config.toml
hidden_size = 768
rope_fraction = 1.0
qk_norm = false
MLP neurons of a small language model. Each row is named by its layer, matrix (up: input weights) and neuron, and shows model dimensions 512-767. Each number is 128 + 24 x the weight over its row's rms, rounded and kept within 0 to 255. Numbers have three digits each.
A block is one neuron, or neurons of one layer that tend to fire together. After each block is what it responds to, as a language model described it from the Wikipedia text at the highest values.

L7.up1103:155114141138177198192132123131068122089088121104154140142123174145109092117125151143110084109126112127105128134137155122166196138123136141144124145159128128123108159128143098155121117112158179121124118145098090152118104089132113156151148127137129135122172097142142139112173114138109144117176116129119163162143125144112158096135135153109100161094152125121101129134131114138160149082133125090135137132113151128128139145149130182106085107121105137121124075132088136155125135126122156151115155144123146087135137140123100158077157174131116165128124130088127138131121137126119131089126167114092124095104149102206082103120140132146125112131159138131121140158132154149109114148150088119121137091130092148135106155121116099145126119091091142125110137121114116158136172132115110
Name connectors and possessives

L2.up795:136103090113172131113094141129111088134058162166116124110136098144183142112169127098106120113113080067137165099126108110125142134087123168138128103131131172125103124124090126151121105136138149129121109131077126168107160100111164151124154103115144132126153158139112150076125132132113058137150123098124136116136138111117149152072140138127124087143154134142143113111103137105101141092146148135121117108154132097120102118119139099098132133128094118127100100148158112178130148130144152140163112131185115078120122139145141113122138120129123163135111134120145164091133138084121149111124153118108124123131111105123114100151139095070151136111095128131120150075123142140158120118143109094124125120120104134109124150085106141119094108112129129151115123147122132125129124132089109
L2.up873:134068105112085123157113129143098118155093174127131104100125133146123109131110173102119126186133181111133128072075140132142078137120161090128126125149093081169118154098158162126125119127136111156093124130102113173143098139117120132143103146112135143138119124094136135125144146125099068173127125074111135137109175122147121117102134155136135134136123125129148104159098135128145198132096144159145153127113131131119131083130118126126113135137110121118126146133125138086143162164133134117116166091131056143119126086151123150121130168145129136111171147128111104127125155140100109136151164140131119138164116153144156154116102086116126068089135160179127144103137112107103123136105108129120135122097109134108089120157137095098123167172118103109121126117094169160172143133116139
L2.up1034:109142090121109147144122110099091146170148132173121130116088155107112114171140113115118138118106106125153139124118118144108137128135124097135087144116149119082130115154188108140102092145146159146098195089102131124102141107081133131160119163155115141128158146130081140102091145127132121116151104141132123130167133122090140124131111144181162091115128109143101084122107096131114128090144164133180105094130128142166097118162141144167123155169148180149130096130148148151106153131099088166137123136147141092144131144116119101120090166199148146127113159115138158128082080097168096142065152159120127119138148130100127159150153141113111115116105167101141159105120123099133119170163110145157128136109117157127089134136109130165166124112125103112125153138127130140122102142096124
L2.up1155:104114132142152148165125134117112124128136154140138134111136134191164100120138154094161103137103101142140144154163097097152169126130147109138056092132099129121089132136117123145122158115142126093115118097152148122132147109118134152121124128124161074092094151105138106129152104144079135113109115127122145136112123143102144081068110161135128136105126147107134051112137162124132153121086112156164137149149105152117146144072128140091141148161118137089141132152116161168127130091130148117163099111134160119144158136157148166133152145125117125122135145094127081118133135109166094135089106134145112111151121110120101116149129091093142149090097092086135105088159123111135127154149083118157132158157119126115129172123115151148114105105102100151133124130135170103140126131089179
L2.up1189:193144089167183125140157148146142109092185145128117089140103091170149118136103131097155075140134163128193140144125142125126142100112129101145141151117162156145105137136160124148110112109155162125126156075108146110149129119127121151119126149112105081110140129079099166143097143125134118116099162123083134138159149116085145116095123118117080125137178119075176126163112117151099130111066135120124111118108130169135113172117069123112124163142108104128142134113108133120101163150140127169165154125090144104143098158163111137132080144124148138126145102100104132094124090125095125124112146124121111099096123127113104082136143136112138127148123136142175139133147151135148120122179170164131141119139125118122109124100138160143122105118158105135131159160094128125098139112123151
L2.up1227:170126143132142135088124160105112126134094127155162143116117159157125127176126142139123098155130149109140129092114147088140106158113147088117099143089104173132126172123140141127149107107110124149143131131088162140116151133124141108142096131102147126150139127101153088123114133103124130121145125064120096156127133112122155117114143135092131122110177123152118117175121086114163190108149098098111134137131128129124138086108131161145133129142122109134138115093140098128154128133123137160164062067131089095146156147142095134098109075156098141102123113124134125139109185134087119140123138132108149069103153125120127133080105131114095101142113127101119111135137146116112151144141137114118093149155167115118112102090089134146121122114117109096149121103117171156086153139161130
L2.up1410:146146109134125115148145171124095158128093132165174137154122122145112128144098141136127133125122135117131162100123115093141096092104140114136117116141166152110121172135141165136077095129165129173177103113102148112125139123105127100133118098163097110121160160101127146121150137143130124180119146120090166160115140131119184153093126113135184143155136103143141154132137119152101132139159139114099114115093166138115128099104144129107104093138150116109142133109131153143132131117123143092169095107118112153118099153110142124159114112115157132184109098110131124135077096148136130147119158125109145143140134149158080131109147146099160096086146133143140104124171102114169139114130101161122118097174108162135159139125075162105152142132101078139090154148141130151079136117115106
L2.up1532:171154118117105123190121167083140130114106146136127161172129134140159124159106114162122142108155138111145171116139114125138106111141159088122158152103130161124128114143154120151148130151076118146130159131128115123146108100114121162151114163152130136116123156133072090127119165130104128165115106069137149148148143141169185124123112153119172120133136111134084077089104129097072119081134131096098128118148148156105110113145124155149109112091150107158129107134108113140137147139151109156128115112146168106134172128118091139094115111137141121149130139158122123144113155129098104181132106123119113107089072103134095142075137154116103093077132128134083141124124111162165109114125135142097140071151139112125102105133109119123139091093148070139119115149142117141130119164118119
L2.up1712:117134102117118135130111126164135093095145133143125143115096152171116128121119143110183103078110127157180127099127129163138156127113125098133129133105165153086086136173169104154152126074137138106166131104094142130126122146105141142157138084124163121098115140119146151088118109145091106107119139125154126121133149132135176098139156185137100105086138124106120138136122133181136133102139140060142088111145178126126112109160175123105130082157125144119108133158117143110148135089151130096178123082138124097089160128118081140083122069106135153107104138131098132137128139135119133105100148133105101154191142111110129099095125109125133107105149094128171132174128110171144107139098164129143142121141144098128127150118124129156184101127102109093139165133123167134130113148104138
L2.up1806:113166129119155132167132103121126091139095106081112119157139118148159084151104146128103102075121111101129137130111131139135096086164140153126120146145170145107135158130115141150138130143127129109126155133089141163118123118086142126129110167136088174169139101150114153120130118137136128135165118093121136137176149109106139136142104149133143100120123114075119109076108118127097130103116135098152131155128137089098129108120138149111123125159089124160138126120108131155100120105130136126111112107147128102090138122115150141139123173135089124085104159111122119123161117098142135136085129144141078100081097101141090155129122149092097118091160157141080124120137127114123112112087080129116138108112105110125146127091142134140141097160131109127141156136115139115108120104128135
L2.up2294:089127115122124135134139157099111138125090123138160091121132125136106125150124108085107152113144127130154118132130093087170149161092148146096115108123108129148080133087123152144145121136102121105133149118126098148089171100166158177097142121139124132161109116153096101114131167156169117178170162081108122120124147099132140154117119140148164101135149099167128128080125123119141161105102140075100094083113177126112161082111098114130130112136171120124127095154112153167132046154120152123146128095111166138169162134179103129133135124126103123100119119134140102111140123144112119176129118132129107105113114130130168127134130111163065144138126106145103114096152112082118138161126102144145094151132130114123113125113127117128127133170120117154083121152129143143150153069130169
L2.up2349:162138107103156109136120175102096088113110122104137100115095106185129119139136197087144095120159131143155152106155143147091141141126124084126117080130125142129124097108137130159103156096100113079136183122146133184086169152106121164152155174137129143142162129119133087126146124167089111113108141082144108145152079105137134108119096148146133132120146127110130094125090127112133130116131114131117142070134133147078134131116123154129112120126112148124102076130130127160169156155093136128169137106135116134096163153146100114084094140128146139092139106122120133145143096131123123163146162163087090105139114123126143122145122120177147147119157132106124144118113167141109136141151160171104096139091122149141104113107109113138173111092124102110172120117159166147130107148112160
L2.up2441:074095147143147146109142172134085111106099128122089133172133103128085104176168119149104132127122107133170103133169097138145146154105122162128119072159124137096084120133169155125131104110108096116129084130162110126097108141106124146124124109167146120119181132138205166144119131139152136120160136110085173131134109103110169158116108151143140109130146094160095125140124121113109170079124136142063130131077132119146155134102115149127140094125130133105160119128137125099184121084085153100123129170159121133133171130124144086157117139126090134079155089123186143127125117097121155127137178152120144129134109140107147119106149144144083138119128122136124161150138146084131138138086126118139129134122171124144145091146147132119153122105133147147138176141183143165126169138151150
L2.up2778:106079090135158107119139120147086116110133161150110122191094167116119073096157127108110095107121128150148155106152144108141135156125132140119129137120117162080110072168088119131123104124147115140063149147141119130101118123105120133119132129121096136168110130146138173145135095123121145101119134114131065149121133136151143138114130148118133145114115121078122125122146183162085128079142115126117114095127144130163101139156118142141146155145092128124134114147115187122133136129184129144144158137135147069131147151191127120127095103129137146083132124097134128157125106111134128134109143112113175101116132143109137093075162148113155127109104100112142110093134099143191092135113129125137113120116135101103123112102111143140153116128123091140121148138130139092100130130128137
L2.up2955:149126119152127144090138143102111122107126092148120149147146114145145097177136150128141102149131153127110136117104151141106098131111148109110084063149136112152091164148168120130125134138120153111161137131125153145161114155112101144181130134145161126112136136116134106149117124110152143115117153121122155131110109150100171108164121114182136080137138118132095129152131098130090138127142191103131110113144115105167157126138124159113106165129119120130105135112138129120139116084066102144134108081158118114144129138122116085098103140126135108117092118146115126159150107138105102164134125180079096092165104126128117060166141121142116098113125165137145136117147137142146131087144140159104090146162105137145154098131150173122142078168137137129121090166123135135099158135117152
L2.up3036:140136142103116147145129141113088135119096116153113143141113134114114142137130141093130121162147167087152139122121128100101153166114145123174081133148137088130138156092106115133130136143097132126088145184094116156144106123142106161125114150138123154161148102141095127110151111130156125135132125100102151136149131130138105140118144082101137110156153124096093134131085101094086179119152109078124118109144113126147118133157115140139120117131094150166097117109114125177140107104099131093126113090111153103088135150130145096102108082119093126104120090094113107178104125108097105134089169169115143124127130090163105137128134094141150127121147199098138147124132121114168130114128137117106141137133106161129136102128124137118142128148115114121102137134115147118105098153129136
Hyphens and table cells

L11.up1221:090105156151147099147083126099137141153114116134133147121140166143173145137126134120154103089172114129124171144128154092119136102133091118165193088128124146131122109125142079163162131167157126117093128146130138087109145132111115176126127134099148136127131140137158125114153135143122110126156156145104121120151126129132140157106131136143120138105167142149181158106102154150144175127139121119144104139158112146135149147139082149121144142108174132123120135156117142154124149101133126094139075118095113144153118140159094177119163108138126100089127123138134147120112113142138102126134125118101107115142092164136128129155143089144136142165100114116167159128145102122091126093128100160118133087162170147116149116137156182109116115112124098142095097110098141113124101147159157
L11.up1324:089093140147149116116092129107123128141128112143178121101122123132133150144142155117159125101162115108094097110131144092121144118091119104123126064130182109102131100131123163108135159097112107132136146101156096186141146145159112211135105107138127150109105137124137098143155180140160137137148126119123134124123096124132127119116103124106094134103178084126123175110146116131170148143164133113087137130095165113136120130115126110140112095140155136115079120102108155128158095138096091161097167105097128138153144173136104119129126104143118106126117125117190131152134143094155163118141146152115118107114115143157131107117156123148154143144141120104130116148114142135130137165171133090136143115105144140158104193113109103119121146182078127146088119119114131130109114100165148
L11.up1993:110150100164165143123128130125165164135119125126125088120113119147124132175105086137135151066101129123132113113139117143139133143135145138153120115143126122158106101135124153151134139134145134154148133131122133121136110120113117129120146128133110142130061098100129158147178166151147118088098130129116120154094135153122116100136115079150104137127123109102148155079147137143073151136145163126056142129151136086147083114150119099135106092162136111122106100117114134124110107158124117148106096124126114116151144127158123118095141128117122117075108149139153155153108139114173135115109114106106146093132110145121189121136116099112180177091146176101117193102114112189153144093138161109097148134105110162116114121143140125134145115155127130148129151144126132148154133101155110
L11.up2170:108155150165126097116104123142102128101104122127112120148111112169173079103109090113158112134139158092143096106139136109117122120132077122128094126127135151110112103155128142160124151121177140131118114117124123133130159115069116157096158125102100133099124114099121131132181142101143135134148136111115164110111131115106105183127084105145112121093149115165142139113141096122173165120137170147130167115132136117112117159135145131112129098134136078117123129139107127106133137134145115152163092077102107123148152145150106165145151125114135113123101083136100178146100105095150124109141090134111138129114126107127122112108116094130153146138073126113107155122113122130125096117139158121134142112101128158100113133116141175125138109130109106100113151135107102118139085128163140
Name-internal joiner punctuation

L11.up1121:143153125115103117088116106163125126102143104142074143148147131155156151137114115118146146145143153125104145148131149137130147132125099158110128112127079178167116148124094083128131130133153104134165139094101144166137122159153085153147099172114122086137130101160129124097161122133125165113160129114101113107103114108132119096135102107146163134138155106138122163104085119134115165114106109118107116124103186139126104186130162171121115143107107137142117133129147088095119122119118124159126105118137137121157136136104107098120111133182146131123114104092116147114133096117115154110140145149170141136083151150193134116157134094114141116104125155086149150144091155136152139123098130113103174158187135122125117144158094161102127142151090124145145145110090107163118128128152148
L11.up1936:135141124117127123131115120150126126161122155127111127110077090084152144116109131128145084150123141105090113122136119112155172122065135109118104118114122177117119127144135097127144105136138143133184186147107171133133071118137125101147102173124083152103164101141112139090102123129112117118139145171111161126107140093085098151112088171130136151115131121149152094119087140103122129150111144130103117140133125112105131121137153113144195154127124146116129163182128137110115079102105135116131126130127104114101134142144130107106109111138112133120122101092154160109113059157143146139113119197127128121069140147142163153137136118125163105063139135120149098117101133119122122134115119135134131111166109103139160133107115135122108132156107129120146144141093114085117135150112069
L11.up2294:139096146123120120141158165108136109126162151118121125120114179096120134118132097109139094095121109085178156152126139102155165104100148086147158140140096201086144126139143144112120158147127141107169138165111118134131141132135091138136088159131094165126112140118165116099101156154150117171117119105118140144134129144111131126108123119176124175079122076182070160117106101157096138158121140119120123131135152172145178111103119161118124127065126124162089136120126162133175096169121121142130142078101138116148185172113099095121128127122122096186126110101148089107102125125140109136137100096142097107071138118139146115149123072150153127112150160147157132146087124140120134136114117133106137122130119149136134154130153159094139106133104131130115139114134112139116120146120107
L11.up3067:107103137127123106148083149160144122131160111152141177105122134158153132123125105105151111125105127107164132130133110133143140104109124135080146120159148143131121167127098151146108172075130106098142168117108164109134092104113131130129153133083141117112134115122116191122106150147105098113130099110141158112118115166136133120120141101135081129104187109146135120139150144083107120097142137086125100122071140113136116126099149145197127146107125154103138124148114134134096135128141086141145126133101151099087161167166130075121110147142137090071096093114129124120111082109162129154105096153122173108103119116130120068140097080110169123132061128119105088135113101132113135097117105141113128089109075113117148147142113127156129103148063128149109104147116152089108152144140107
Space before a number

L2.up125:181150140113136122113101111128114129123076158113143157116114142178114114186147152045148132089130165110122145145100095154143141177105154153160134089149111077152102129124151134136146119096158164129121139104146127158149168161114125114123107153088162094102108135133126174086109097127127116089146142130106149138132114102103098117134094135117133143151160113142094088151132148128117139148114222167151148109106113134096124135146128186163125153121116145105054065154128118145159136132086116111161153107131095135151144125098125113145120146164128127087108119151150140132126138119109140154126108108090155108170153100138092171159152119109173163134139120075120126107145128083114119123131111139127135205126148173137141117153132166139127075174101126127124128125138156146133160136147114
L2.up270:136109064114147179116159120137150097141152088116130110124128154148107123138160175080149131138122170103113145161126156156124143139135120112141098115112085122076112140143110148130122155130111125116096106096144169134130127124111121137143150138091103133131123092152119191123112171128085117095095128146108183158124112128104153128139097107099091120142138124123179086098145163140103127098133139152089116156126140134158113105134110131188100173163158158144120085187148121123128131118170156129132125115120103096120150142126172155127107163127093091128109087148123134148114089086144160109127085126135150105153112134144181155163107133143106190066115160113127114128153130108131122104157138148153079111161122152136155108165100176134124139095082132169101213142148155119150123161138139
L2.up305:135137085137091137153122152151146097142072131130125133105088114103133158160130102127132085159111143068126122154125150089159126120104121114151097116137112150112073155108132118133134160115111130125157146164124101153089143109175094193127126112120142143099106128119131156126123123156169115126089127117157162122076094108086137128164129120134126152185151106133111086109099159121118127175116157132136093110142138164125107088108110132129147153145160150110113126130105150086149145174152122150111122111149120149093157118119124084112143156106131128170115078113168156140105126155178119091170143164137133083158103127162130128132131128091088131140147105081150153124140121133145115106144095087134117131143147186150120082153104128133132149149111160102112128134092100165108131124129120
L2.up871:131115141152154154146099141097095080139147122176113165136079143191120129097137144072117125143134121153096141093099120142132129132116112125161138093148132079116135176138157142149139131119145113135109155087152109164110118162124123105141094106130146127095155107078133156103153129139162139161125114134100140156097099114142153124122099127120129131114183120168139123134127147151116104106139160142167082129126137127094146121135132165176103107127108130137139093143106110147082143168078151109150085121132115142134129140072106135112116107152107129145109117094133165157124127139121143092153131126155115109094085138182135097100110132125167122130129130088117168151109132131123103129118126120139090130119114144102086159150075124150180151164094138141153100128197146143102126135124109
L2.up986:094095108156139149153117147136134142165127122147079152129125109148129102132121159100150125148137118128133140122167104113135135082109114133126141114157100115136090159101132161145095184119147138104111179133132147138124155097088135128159115126136128158152119123134160140103126158154087133125115165127102117180138106130075164119158096144141142124168163169139133109122118148105114147131123142136124108117140132147146111139132138118131111099156117119111102121148110179188082093133145107102140187102110122151140139141101167112125112120138140105116145142122117169098179089104207129149193099164123139099151122130133125136132131106113130152146146158170114142149139108116144110108133127118126095121149186142152163116130152152102147131143096125149109135170160154138132170122097200
L2.up1551:092113099124142111136099148108123085135128118144106143107094124147135146148091126107139096111125145112161117143151146153159148136128133129164090101159164161120087097129107139159133108081132139131106169114164089115137141129110134139159128110151106115144098099151116153119107134108118145149109115139132158150130110087134136132130131143128137105142149121114097110130127157151100157129154136131139108141137127147168132138162181175120187105135116156109126184162115114137144131111132114075157152133140113138106134158111126125116089096155098159141173105107129146161147086070118100122119140133108118157122120087182124159133151101124177142134137124138126118131150156111181128114137091091113148103163117148134135130133103146112144109070098102101157142125154124108137129186143141
L2.up1693:139133101143108119132137150184147156127122141131137114096150128091133150101118167106130111111146132090106158126099133112111134135092160121121143107153096200101137136095157167116116143125142170127176132157138088131118112125124131119154087124140141115089190118145106149099113172145133113117123116096130120162157139089101151111127136140145129174143129136153129138095118094160127135159104133141086112146093107158115097117166141103122134119112138134148109073171114178111107147135066127116093147152139116171160126128125161139099159162171114123129171138176128153110122128128096153132168116164133108125154127139183123136103135136127150129100109127109120168113164183107115130130110137152128169185115106150102118077127174100119122133147092158145145161125130116179076149127114148
L2.up1733:145056133150152112168107153120105117153166125135116129146093123150131125155139120112120147099093137172135116142115132113120160089135151138120117111156178139139089126166145128143100118136168171143159150158164109111078143128118091117151115092134141153103152133192129122077122094162134173122135108161159134123131138134107125113150098174136140114125146136142139141153101215121155166085132089148149143147113115171177121114123141153138127118139154121120191091175183155162120169106168133115101116118130096135143109134135142128104095100112079100102145115125140172171143094073129156149143150130104125129140122153129150106160100119106154113122158107154153123160143105123139162107097096147106151136163141109163118140154146154184170138178091171137098130160147122134107143146147135
L2.up1890:155109146142095165120140145156075117166150151117133159143115123155114164137096118086114082126161132157118131144113111104117140102136112107096165104143102139106098131127129093159132148174077117152145130147152121127082131107140061108152136100104119150102137078117113139103118142129152139141094121096118141110129173115069140152135126131119157145137122140179164152166092181121112136143129134105152093098098158129116171130090146127163120096136126122125133178158106124142152151147117140157122120116113138123111124142132122081150122170089139145129128122130115127111122116160113156142131090160147120104161156141138130144131106151126141139134111133155182187116165125088137181113128110088134103146168127150140147126106085124116168137099091150137127106101107141167096135104137109
L2.up1943:107116112150127159135133148109155111169152120176115170132158168154123148106101102089131110098097109115126121139148095106117113114137144159140102101141105181092096112146124154142139132048135094198142154158126114140114158148131107113125105132099122153117105046178114122121114178114150130127137108166134096149203135115104174147118122182134130085149131132178138136134096137142144098120118154103131102186113146167107119118136141145135148111096155132133118130144150117136127106147151163117114118139138106142107104120167155119099102119175129148131111114112162141131131104160172121097114151160149158103136101162146112145102104137146115120161133129131153157150125142153116135111111054147135111155134186123132151127122185115086132113120100102136132154147152101167172159162122122
L2.up1980:120138135127157124166113130099132100140122150173109116118196140102143117144126117103126122110129156148104162130146125125132148095117132116120117137161101203048093099135177101118115107139117158142129182160126121127086165141084125140122129142111096109081117109120165115106118098101144148118130142133130106149147129119132171162143132128141144093130146104113109106104115190146103107099102159130147101151097143098153116132095141193139140116143120121135175119135101135150119130128129151117128134130132148094104108151129079097107104140153099136097149130101095130141121123112114143163170099131155129097119128101162112121152144126101101127150124111102162093151148138131127128114107107130128180155126139086148103133196104138112149089145105156148174101130147162115107149158120147
L2.up2164:114115146161154146109144108169130143122165140187124147096134165119104149126108093102110130165106108123129184165122173127143146110119131124159121143184118146110126110127163110133119172134147163110165140137136109156121129135127098091120117090098128138092098121094135131084139172140127114108109087130125155138132093094106130090123133130113130114124160098122121168109139142151150111103120125100162116133124180153152122135134165111170087167074136169125128123146109121116150165124134072134124081126129129099122168139158176167101096110159180136092109109156142101148110131104148128122150139088132126133168115112147139107148112127122127118129183144096166173154177102167100073094114140113100134137155184145143126095117139187159118119124121114095140145157150088118109152157138133
L2.up2509:105123051116128143118116123158177129071107111163124140131133156150136101112157139145100125134090108136145140155152121150158120141146133151149128108140161149114096150148154096118144161141158150114132155099105149147120146171078135119154120127146133111134154136150108106108122169128098138126106133131101128151132107104123152099088102106156144144130144122139131094133138168124116143106075147115106143139145094158159133133137139124125112156167126113114076075148152126122141121103125143131173118103078143091107128144121162152166109097108123156101077154148154116111146136148176133119149068132129130110133124096137120126133150128107135100113155119127136074115156104151116112110102148180116120182147111117109152165131170090119085104138151106099117117203113124111106164145106178
L2.up2600:153119087145141111138164144163137107113149106148103087163119131144140110153154096124146107128145135121095146159158148083167156094093122101159125128147067136152116138080147137118111125128119161114139140132140153117151119146119139117154154120163139109126136096128119115159132147157112167078171153088136106167148129150112108150136108164137159121193127151104121115139159140121104135110132145124099120150106091072157143103121105098155166171129129113100133118143144153131118099119148120063152108145158161130135105147132120143119139130118136161126118116161143129150100162106123165114140108091136150137144130141119158107111163140107123139111127132159159146089157163114165119132092139146132096098146164128177180133109149162153131145147077141101126116158091122143102119090168124
L2.up2823:093097123125163128147117101149153117141124110132120152151108117183166104144101143126152130143118138138159118103143104124150104115104150160148149133163126139135105108144133118130115139120099153107109154115153094148130093162066091155183132167141134164130141142147140148112137126102066132121133137146113128178144102130108142129149155148146128121088188095137102102138125118153101149124125118142128138066116127119164143133127157134135135104112127131134174147116148150149088132115136114072129134140096126154116126120141137175090094117188098092131107107099118120149156109100128142139149156110120138105104116089129147131140135093169118099102119174169135145130143161200124109084114081169124180145169145116145148129073114153121121162172099142128174140143132078138116106165085154
L2.up2912:124113128151132137063111086189099099105159129121100128166117141135146113109141119069149130124122138126135188142127106142139159132110091144123130118105146145105114096135130176137124119082130180114178151148131125157142158156122131144111066136160114142151174117163095141130137142077128104111170113111149114164134153145080121118093130164151137129159145113168126146127127114191112085124126141098094086099146149134135119140112111115105141110130144105098098109122121150119109118127101108113156139125118126125116083162114163116105125116122131123150121127121125135124114070098110164112107154127105115112142130133139084096065113155164152135168093126087099133107160145155103127123118141140083131146142189161081145150108162146143110090105117128159190123124139132158153124206116140
Space after month names